{
  "norm_place": "pre",
  "bias": "none",
  "parallel_block": false,
  "lr_head": 0.00909,
  "schedule": "wsd",
  "decay_fraction": 0.762,
  "decay_shape": "cos",
  "seq_len": 512,
  "dataset": "wikipedia_en"
}
MLP neurons of a small language model. Each row is named by its layer, matrix (up: input weights) and neuron, and shows model dimensions 160-319. Each number is 128 + 24 x the weight over its row's rms, rounded and kept within 0 to 255. Numbers have three digits each.
A block is one neuron, or neurons of one layer that tend to fire together. After each block is what it responds to, as a language model described it from the Wikipedia text at the highest values.

L5.up1102:137150117148105128098122082104096121091106126105131113130134141156101137123067110115134096149109159128126120120160118105148152115135147081107128087104149159110115116116142095126112132167096120100128113111123121160128130128157126091152100148126093116168164115161125175143163082129120145123097160152136135135157123102062133115115127165139111160136133188151123134115123063155113089099135105111140095103105150121112144166113121114144136116155132140084135125141131142135103096129142132
Responds to: Word-final pieces completing a word already begun, like neighb-our, ann-ual, Hispan-ic, and a capital U opening Us, U.S., U17.

L4.up20:094136115129101081133153136113090136152161128133134121178121094085195136138135124126116113116147142141125126111102131113126127117140141117106130114134124189144120128151146133137121128098127140118151101098136133178097122121157120147113109082151169142170133128136173108151132147102116114152161126133139116137154116151149140147115109065167164096145139144117132127151132135153125118134118068121116136147126122091112132167094103132127091119109155138147116102181130131138146121086150164
L4.up73:174140138074089163086141122184113128185149146136128091124091162138132097130113076123157093115147124160095123149143131147108098080123132140099137128114139174101131133107160175148129113122140128120108172155106118123110149144138124110157060082098140105108118110126075078148155130117113147130147139142101137120142126147150128102130115103164115139116122117149104122085177145120122127159166090154131163140133123149151177106127110099106095135147130146135101135174123118127156083126121137
L4.up445:160107105135087130108127113138103109113120112133112144123122082096166156169170125108145116138099134156112143125118114173144130126110112121156128110109093155116119150140137124106121192111135139128143171069121136133124119107128101141118119118117132235157116168109099108142107081105137121136111144157148085120094111078126120131067119163123130084098142120111122115146115127098100178139142083151145127131146118146144087106129137161127146118119125094165120124150103138121159118113123136
L4.up447:118131119121142123119112135102158120050112181130117137120175092092192103141167157116117137141129149133129110118129129115112106127181150140139123142129134133164125116072123140192113141122123137139088138145138143097140111137154103104132148111152119184129122098118157103121123158157132131129097094139127143139070108112120125117103161109171124129113088127168134129071124109149100096114110161070097105099147118223132143132109086126127124157161143072131103111168127143129118171101148125
L4.up491:141141087134120120141133100125141133156155176113125108097195108096144145146154145117116111132135158127109105150106077148120121096098101096142128119141116194153127093179128166107136121091112088119113158110112144125130125143148126135097123082123122150151120114121079152123142134097119132123132110143163147141114085101123134156137085144143175154088120094097137109126154101144112090125127102116133142134100143113133182129124127163145122108139140120181144130144116131126118166135165123
L4.up554:136154135107085167110132104143186182087142163139126098101113153098131137167165135120145144128122141145080089164145110156109119103118143119099127141143089173141139125141142091108143122148126154111092147104079099144100143158156108141123102064110117141140139146110155092121168131138115157123112137101116103120146136131125135100140138109121133124137098143121134110140098098150131145114107174125119101154126111155138139107157092102157140101138170089128137128174108132144089125111105111
L4.up670:137171112166141125132121143110141182137107180104125162183119093096177107129152116124125129127117114115113111079162123129121105105148130155136122114116150115146126090108132070136140110138091153133111113138166089109123163149148107096171185108124139115111114136128097130131124160127126114145151136131138188156156152120159125136118134061118146132081148144149137193143154113149167131149122130141088107136115095103124106202163100119095170091114157106117118106132135140119111164138169136
L4.up1079:103151149105120113094147106141109142108130142075145148113165115141127116133104101139140102123120117130134113181118120107130135108101122138136120126189109131143130122122128148115161178132133128136103124120108104135093129161103138113150114089153125159121131144120161123152119134164131086161110162096155117139159159122148136123153107101151127176163129091167137161185135108159161119110100096119142096138176137162113122116118110139134118119120134122133109099158102113160123144111155158
Responds to: Non-final word pieces inside longer words, such as specif-ical-ly, Com-man-der and nucle-ar, plus the degree sign in decimal map coordinates.

L5.up931:124149123099092136146132116137142170160143125113141124112096096165129150140158118096138112138187120119155073144120182116121150088103094138103123129167150126129120117101129120163112123098096120109148189132121098136160106114104148124121125137164140145087178190135115137173130146164122108169106149120098122118112132102088111103159166106120164136115109134143120124074083147142141124101156077137119112163130158117097151143151107102134126113125143072150153135100148138118129117108154113
Responds to: Year numbers, mostly the digit piece after 19 or 20 (1992, 2012, 1920s) or whole years in tables and headings; also vowel-like fragments mid-word (granddaughter, Yugoslavia, July).

L4.up458:118123119128113144163136135111156132100121136176129101152136158140133137180098136138105131123196144148138071105143171170120108111108119134112126130151150152152131141143140128101126123114141134144131087069136127115135112132096086138110089127147142115121182162093161093136096136119130142140135166133148100117102134157113138134107158130163142090144093136109144156129135084135135130126114172169154150143173150144129118144108152094123118166120149171131121088109109129132123118096162130
L4.up661:136129135137144113174124140156118157162115147162129100077132160133158149112119153140147108126155074124128091136165135120113101126103141091139118141139145133117108147158103103151140152117134109170118172098104125121101145168160086152139131088118139164107153134108110122179109081152102139154116120126137122143107141141165126154150150106153129143174130132125133106160160171170110104167114143143146102112122097136142118130124118120114137114156156146197100127078081136148073128133105147
L4.up692:115095070112078107165147105180126130156163145159140127157104105156111136143130125132126119143168146163098173110102101131125103125121126129110128136145128104085103104123092147136128142074118108118088100127163137127168120104102107129104140126162154158134121093139110108134112124150141136124136134166088080138069136109113139113090115128131104112060123152101118083155159136144166096116137117129122096131164119161116130175181141161164075101148177171150157163099169122129155142131140142
L4.up726:112147125134123073124135169130119132125118149106136128106135203138147121116171135142166087123164129105131179146146140094113149154098148141102128129148129121173140123095134168144102107168108103142128109125103130063132154115160149116083112122186122118085180071129144107094110102129125151091134114115127123098105094099139128119141148120114155123123075106135123084132160163138098130116150102132134134114162137132123186121144141137139137121092124154153131111097110131118107135138126129
L4.up896:143112147094127146132123100138124096164157128140118119085127103124131165140128127126175145136091132133105110118112130113134086093110106100170113152154163102123141115138095107105126128110144115152117121087136154155129122122153114135139120098113110213144143157108119100225135091165135114152169166137115173147121127142132131145107109140138104110143135155134121104155143145138156091139115160186148118153154104136131137184106121157115125178125160166183129126129163122136137118113142121
L4.up1018:151124152130103161135138115176128164091152118149122116143150143123093152121111161132105139132131135135108125123116146170087134114136108135157138159155103132142095137143121148140152117147143108107134149129133073164107150144120078127123084104133122122091135141144104135126139099151128147135141135148105124142129116148123132101117146122164158135132114062104129114177133067140125175115143113151152147119108156142106150097139130125100136141113145160151094058134119127116126127115110111
L4.up1028:140134115137145133122132113127145137117149157132126139157133179128168166164123133147117119142167170104118156152106107175135082139130085152152143093116158151145135138184127147093144139094082139122128137118086138107150141137090155173127131113125105148106151160087131117109128130105140123172148136131142119124095126132099143100125152151155123094107131153105114145117097112070165134133133155162156142148143130196111151134118160135158110152115125154143128126155116144087129121118142171
L4.up1260:131122137119146154126134147114187165099157157144137123161112215142152122173088114139138158131150143151090126109083168140127083112115104156121131123156147089138112126117126125130123115164088133097096107086139102084130154117120149127063069104178116087097132107137132085158129142109125158155176137137134126123128119118106136140146119088134165125120122127125131161127153065120122135111136140131135141100128126160128099110134131125133129122131108150107083104132107130140142130159144161
Responds to: Two groups: year numbers or their second halves in tables, headings and dates (2011, 20|11, 19|86), and mid-word pieces like ist, y (cons-ist-ency, s-ist-er, pla-y-ing).

L4.up29:127150118102154095131123127154113132196113125135109087158146157102142141161115128129121116131137082143123184131094099130126102124085184135160118108128159122080127170153121178109147110147095114124155102169178123131117169166094138114120132084141173137100159100146090107166138078077101138179138132126157110131147120132157128131110126113155126122125123089094139129124161149116081137182141111142114100150140123083083139150126095114159084102106165157136119079102115128127117091101131148
L4.up117:125152120139127095117114175126108143137096155126121171092127135108159134160159149148079080144171150124129131143147113151126130102104134121124146130110104151182140117112142108173135104165107144135114115130096113098129104113086106146143107085138184110138138110120172146075115135126114141116121155130126136157128145145156125158092142116164113064152144139118132124155151115152114177138125118134091111150158131117119093141148131112148113128089155125113139141146073123140142116094107142
L4.up207:122141119088102143129127100114135143157152093138109132167142142129180102109128157150130079129163184128110133100085137133107156141109124134133132133118111130139100173157144145133146104131092152097154076162120153122177080120100134148154170119107133147109100148144130141150079125109143141128106144103148128131120120107137143120107139146143143157115156146107153135114092120162133124193133138156125119121149127111115129099121118129102138137151178170101126149132153133120124105110126143
L4.up321:119130151106090142146136158136113119105132164164122117176160148125179095114168107119123107158159135160109116112142109107127128076103137118143132104161125089117120134173124137141099097141119133116122101158123127094108139143108138097111132074171181197113161076120111138123115153174129129115124143145155142137126153155138130145097122156155119142112127113143140138126134095135152136132170127147101140097134124180121142130104155095120150140095116141145154082117104121096112140093088093
L4.up764:150094135098108089080120093101121167097148120103131144114128162138135137123141103121139159111175118122089180111080128074123183142131158132128133106129120116116123174144123170127139110166115128101139141120150153122069103091122157143138113108116145157132124103139118069110130136088115115137089101135162149148127101106158153156096120151122084127120166134137155120146078189134096141131174133112070127113154129182127122088119162110089096157088166180134109112147105133088139115128131138
L4.up1020:108117115103091135110134135145119145192141084123123142162109128131173119104136093122119061129134154175113163110155126142124142122134140088103133135117074164143165166170155130161142078133117113100138142168126095142138117115094101121176145118099106183137183129123118127134126129103118152097140115118147108131118150126116133115050082117178148150131169131148123118120129123143145130160094104136168112142129122094114156121112155082098156137149182148127157111136124125136105080112132157
L4.up1117:078142103094090131118121153148148120171101157113121120126130148111123126122151099136111094133166084132148135154114143100141083084107121115141122153142110153138144138137141119152139086119105101134088145105118129125101168127098152096108099097137134126168183094093154081110143142141116126103157150139155123159134142150090128118128137126116151127140126153144134132133154111119119140115136156162117142165187107148127104154106133110175102090101129165100143142159089113132102134131084147
L4.up1125:154112152129106134092127127115130083110128080126124147164172153123154142095091105122133165161102108103119140111117165149137149120101083156170120101129111123176133145156125085139138133133097132106160125131088153123157159123134155172128109101072115111133139124141160121157120115116148126120111131119158154134178097144164135097133104140161169123155118141159122127119103101142177155115143116169142116154114122136111088128080106114143161128097125135144145151082097124124104130145127128
Responds to: Mainly "other" after "and" or "from" (and others, from other countries) and the "r" of "larger"; weaker hits are scattered function words and suffixes like among, during, such, make, -ical, -tic.

L12.up149:127117107143095181160141142160180113122139141118141119147113157120164139135131138133130099138148132165152138118125171076139103123129094110164131127135092106134148134108148133111141116137096144111106125118126134134128188142129141151158128139109151171141152136094156128155142128124117138163103140154075101134110117100153121089112180166150093151154141106112135142125140127125108117121103114101072175153107107066111138088146133124116135088153128156137127159108139125128137139126111066
L12.up214:163103112098132100203124121133143137167139090127120084156117201087157120121103110122145132122168093136127103129130132091115111139101110120157125150084105150123103161127115105107159110151141134137153156134134123085105190144153145145139092104137133183068095118144121139124108110115094131147119130142103128128113135115164126110143090124120134115132090120148106137131102103143135135158092099109128134150120118158146133121130112159084170096135099148090108145115117141119084153124133136
L12.up356:071091140107119112118130136151114166140109140109132191126160113097117122141132157115139140134198121106130106124162159098126130101136130106053129113125109165069126153080107094079131122121150154122085163139136094126121131129156088122071142146164129160129142133095148144106147106145130110156159159122102086125116152130132119129079119148148105101125125137118125081133126128168121148139153151120125126126143121128137144109123157136137125078155147131115101132129135134098114130112115102
L12.up536:068088140121077128125131157161130136122115117141136167086078128166167115154132140135116173116089116132168063118133155139134119133103128103102124115158078085128112135089125141150159081145125142116119137104160104143119120152153105134139091126120118110140104129113127150069137149128135125128061107132058164143145100156130128090081102134136148111106150122113097119110113112139162096141144153115140169158146110090131121130134119176133115117154113152149175106144139115128138136121116084
L12.up565:102143130096151144096127135168148100137104120102139121105131082116180116100159127122140120145151124126134120134115170096149108093115067112106135115139064111086079116111143147117145057154137159144141131125139131122109132163115100140128130105076142122113119105118176109136111121136115121128129136144091132115123076124134126120100127135148101085103130144086110096138134141114137086165173143116097149166134107099130098112148133196156106097168138170139133154156130126124134139123122135
L12.up613:163143148102149124136124138141149113133066164180144129080137150168112090098165175117116099126114110097122109141112160096120164083110111118081129098130096137094088146116117104129122121193110133151106140118107133144146093166130103145106118123077156134126127140144165114104158162139134105150126100118120134120123127119172127099091120126145138130154146130149136121121113122130113090145125091113151130138119088108101114083099127175154117116115087119104134123110119132123114122138138126
L12.up1126:102137159117116143165113058119128112164150116069132116168147122135141183125130127118154114132162104170137102128104121154141084124099123080157126115128095137109129121088134145107132125135126121116173136116161171123134152119121125114154141195108157156131143119122143146159110120130117108112082132124134120130136124129138126137146120135144112134151155114102106144118152123156119098121162098130112104131122129113128130153172112128177162096131121183142158153110136130126132111132110144
L12.up1139:098137117122106147131102136179156114132163162142138117104136129091154132127165113112136148144158114128112103126074138081143146118092093143152134131086116145111136111120123128122126117121097150164168122079125129102103148133133136114160093132100123122138108156116116118138088149130145170110066157166134117087139133123104123150113116145172107076113178143120133151101135091113148126111130184155131132146187148111147147139195111178152123119110110139168147117139122128142106097136164131
Responds to: The second word piece right after a short capital or initial-consonant onset, especially "al" after P, as in Palmer, Palm, Paladin, Malmö; weaker on similar pieces like panels, punk, consistent.

L12.up107:136142116114118110091143155115086143125106120118136119124143088155120094157121127148145130115152114100149091131127125130145121125120108158136122119149066138160128140111130163119127107148133146145120143097113141132120125092123130138154123102113156132130138155121140118131122152136131136165061115122121134116144111151105121144159138150086171075096133140170144112092123112116126168084144148131106112138149118088145096138115131060134143119166150186158134136107148133147132150152102131
L12.up177:130120110121156071126130142113079136131136144118119164097109136153186141182078153127126178116102167109159136114160142151131146159105120148141117151170133076137139132142122123124135144138121167106105110160117114133135126110128129135188110175090110116140104131097121119157116160116125157107104128115164183130147090149155122161131158142140141111128152173116150094115097071118111164119108177109156129125171148102201136140148129130162110090118128131169142126088122122151129145131111086
L12.up306:144150119115116103155127140102110103171143122130133117140125118137115143106140094128117153125085115127132124139114130136098135124098111104096127117092144118142114104105113112132136129126158099073149137138132136056116159149136108120104123113141151123115103144158160139145141111097122107152090109166122114152110112181113129133140109200164127130117124156149112131127123131119159102120113120117124143134153133162143135096169106148145119140087145115115152129125144128118088184147130144
L12.up332:158148130170142096128109147148152150151133153119115145117136076146148130117152094130139118141106123103119192092119116139126117156125096149139140122110147139128131144132137097133144104125184107109165125128111120088133130127100158137157168080142171126105107163120170150148121107125119133128131137111152103129096151123119127127147134149140082108126085124118123129093107115149136141142115107141077105128119073138168122117164119079108132124147182142108172118111124126139126161115111067
L12.up378:157130121160151109157129103133087104104116074120127138108148119114147138128134153122145095142147128136062131139097162132123116131093118111113123083161137153115127168131132143110114149119197146115144167100093114119112141119158132106133172121115165132103180135154135143166154112169136123114158136154164127135110170114138124094121124170117109158070115159110105111122115153134124152126120136113152113122125163149108107088174125123137135122113089178138157132128106113109142119139138082
L12.up460:168173119144159191160156116109134083147116168128151160133128134125140124101167156147139107120137099164115120117081073127131175124054115099125127118122116140135155146141127133109143116121095115148132111148094131115146136137115109173130120151159081112130152114117137139135144183154138092113138103090159090124143100171124124126107129132132132172116148148174153120117109114098134122109132130121114118100132117144142141128127175136075131091155125141147132127124152138145114150104100103
L12.up817:108135129155138139115139145154140144128061147208131121131086104141113158160156136124152138136124153131168131125142133128149153140123096105095136104154136135130142141144134119122126147155114128143062130155151107138125077140081101146139142127139135098154167137169130143120147131126124121137143125134096120140157102169141124160133101134152142160122090110128130128136113125135087111124086091118140192139163068123149150158110152127175097107171151187125121127101110133102119161112122107
L12.up1006:143168139154146108118135157179114164149115111136146142150157103112137120155127148107139129127148125128092115102176129111157167160147108107101129082146084161138095150129101139168129138134189122082145139165082106087095113131055130119123140122139175150148163107118117133112150130142124126180119141140123131131109149147112128175133112119116148126096169152106132099123110083134114108138099160165140143146132113141157123140078087087178100150123135176134137143101068126086118130138092127
Responds to: Final digits of years split after a 19 or 20 piece in parentheses, dates and tables (19|73, 20|16), plus initial-letter pieces like G. and M.

L4.up144:092139130102107082054133104121124115088163143127110114093132181147189129157115138115125107104145124170144131175112111116146121133107118110153126109152148162131142118126119116131131134151143103129095106112124151107106128121103137138138136100164130180115155135148099106165130080118123101131124131097077078149196077127107130192126126146117115118112110093150152125170123108125159112149131068147143160138100140150128153121157133129076181134141108125146142159140128126173143124125102097
L4.up304:111128111143139136095144154117114133175109121135130109134125134134144136116171171116126099130128157144108099109095088137149115101140126110137130117155182141146102171163119111115133176143074146110198146116090121145107140105147115115102103133138131147147165142135051120101135124125128132143121134151128118119106126144116132148113110068131154131132166109143129135140138121128103114113157132126106152125121134097152138095110128108134117110139105076135126099128153134120141145126126111
L4.up307:113107170145134150132139103100123134144174077159136102126145142126152122148135143114085147138096136113153131140110111125134092137092098098157128123122140119110149086142122104121120125174126095114144098099159118109121194124093139139138137112137138127140131136182131124136139103126119138148127162103153165124135145109111129163137136161108127132110134111127125119126123130090139094091157117153117142155101098154113133118075134106125156131095093091112127127131109112159128114113151109
L4.up745:069165140149142126129124169118148145090104162121134109129147146128127120085119098130140111111168120100176156174105094121138116154138134135129129110114106096128146192109108155116133179151099108135136095107142093095105171152071144105117126164177135150131165103126121141070139090105118124159123105095139158132133152116105133147160163075110150115095111123150119133136158133080076133134129146099083141129132129109163103132108139094161128138101115121118152081115096126131149129131082147
L4.up881:080135146135109155083117115156129162116117117106143129130140157138144115132098135149111126129128174156139125135139119095115110131137142109130126102118127123151117189144083120126118149160129083109165087116157150170068121115087148132087126146171088148109105126179060088181150113119121136130118102136143082115114119119165130195107127116117148140122137088133141121139122143150116108111121048105145183080087156103131152114128101122122155154144122091161118086114120132131137130109130161
L4.up929:090113153096139133109114115114115142128122138134120102074114188152133129156134125123118099131136113140122133183113109130121147125112134141134130113123154111108135133105136102114123122142105103067109126114083110134142127071082136098079086142140137133105154128123135125153114083112129169140171152104096131127142104104140129141122102131096114126195133144154114093129125089116096114111177064125132156144128149129107146098124124126120131138116139150100165121139124114144154100138093164
L4.up933:115108119106153171133138113133121100152114154114127137145134175114148142101105098151133181153115115089155146148101094102130158143081088134176122112134159075142108155159094132127102151133139109098170120116114166110132111099122128135138156166142154155137139145147092120160139076114125140163122107100093111123107103106129132119193144162141147140092116135069131121126118120146147142120205096102123152124123147108099137119132149131140185131150153146096053106127145115086099132138137130
L4.up1212:155125147162110140090124137121165165156112156099137107086126123099149142134118092128100111141131139110125155136152104114104100099157131137090136111133133149162160091118144093138170160155121090165156132144146090195122101096170127110142148106111134116125115128129120120118135135116114133142086136147129177120169152134149112177114099085119130120111105145116109159100140140112097141127114115100126174160115116109097049130130124118122157118111105092121122094142144126126140144127125125
Responds to: Mostly short pieces inside longer split words (Per-spect-ive, en-emy, sp-ell, prol-ong, all-egory), plus the words between and all, and ć in Serbo-Croatian surnames.

L12.up4:111089118140159120165135152108083077135099111125129138113149096086117139131123140122119137152163146141135072148142139100115137143139141104143121140142160119180102160112131121117114144099151154126123123136163136126123073104126121116143171172110070132144102148107197092199105129122120130111074148113166144114120164109148126106170170142128121160146083097183135114102175093142185124130135155173183120096138178132124112135140131126123154143124109099090121143123140106120103109111091107
L12.up13:098123154171124170132108151166121132095131147060146168157163161163133111176139104146142130111149142117186131094151112139142088123152154130121122175133103144110128105109126159116137106159090127124112173120108128158144112126123108141098112128081167124121151080102108140131143102146119139129153170142075127113111159139115131115113112147155123110178133137098082132127123112146132109188121128111096127125070122136101098090136114130123093111146149102150141104142126121112154094136135137
L12.up505:103120153129126124110132137156107187141101106144135144094151113151134100124135139129125176124115126102125093143160116101170112128175119124130118131151101097093154113105127177157126137116091178148124132140163111150117146173117112145125135134104135144155158080162155139105169082177139168114108086132098106156067150106117123137130109114132120087139134073146102089099148156159153133117122125153071115149120133083153130130136099140143166096146155092148150106143146133135105142123093120
L12.up599:102134137058146120092136123114108126119138094164143115121136129106139095153097159132105090127142119110086098131150133103125155095124128123102135089165116129113100155112097145106132125138127186118115120122098108104113162141074152131136101131152151139166137125091099119123141140178146137125119147144109146144100095131099133119135103091123143070133182150112131085089114101105152165172163177173144137100133125122154110133075117143155120131136127110145186156140114132132132123118136115
L12.up637:132111145147094153126129098117124153180099103158121112093137089132101126120108158116136129128068129122163096177161103101141142126125100111093127102122147087120106146077112152111118146092080175145082104090132129121124162121084097143144145165111137173150119148144162127098088162176134114134109117104133133123104120153118127144127117109121073096115151125110123134082124110135149106123102106116120122161135100118148122138142078167167154116146117099124158139145096136143109142107108096
L12.up938:166103117151205115131103153169152118101166114133120115102151135104119090141125140129151176124135133105110111095147126088141122138118148128105126114130134139123164166131106108142149121136131180121152143101157103106151163124164114092117105105171129102136171128083148118164146104145119198143123131111160116150079150123155116121108137135128103164118113124160099170159135091123154156111094136138104110115118132153148088130103114137109115092119121117130123113106141127112167107134120133
L12.up1156:140136129129132137112126165141181102150138115155138113145094166140149088120156134109111120146150102140132124160116158088133166114161091104086126120120109130161157166119127163112132134146106142101122138137136110114145106194108115091117110119099170129133124110120104110145111178186134146143161115121112060145097149104135124117135121100118142116140139119100115077110099138120126159183123082150109135153096114103133113102109116129118162158095108118142099128126121131113118146132095125
L12.up1279:151159113125110144137145172164104145137108152160141094160117160138177118143154104134118133137118119108125127123138192152120135134124108104115129152141099134155104133111150139112112133110170090115127150119124137138140113183106124119175184108177131114173081089104120112109158138161146142163140099134111109138110143100101121094117155155146123101114142114131151135083116146138157094149139146119132122135119105157112095134078151144120086136108125053126182100135114127124084111120172120
Responds to: The word " for" after a noun, as in Center for, Award for, Transport for NSW, plus mid-word endings like -al, -ary, -ic.

L5.up739:117124155126122092102126129160142115073112172091134142104148149127143109101082182098082083139122132126103132170163099152108140156112119133170137126098148129157144122159140097170119143137164146139150136112108117070174152157132118141149096129121122120143095123119148113098156111116144146166156107132116136123136081121169131117120139111146101147147134085112141137179119170140118138090149107124143126116159106146138124118127134136136158128147139154156117082148143119151090092120117141
Responds to: Short first sub-word pieces of words split into several tokens, above all " sp" and "th", as in spent, spaceship, algorithm, anything.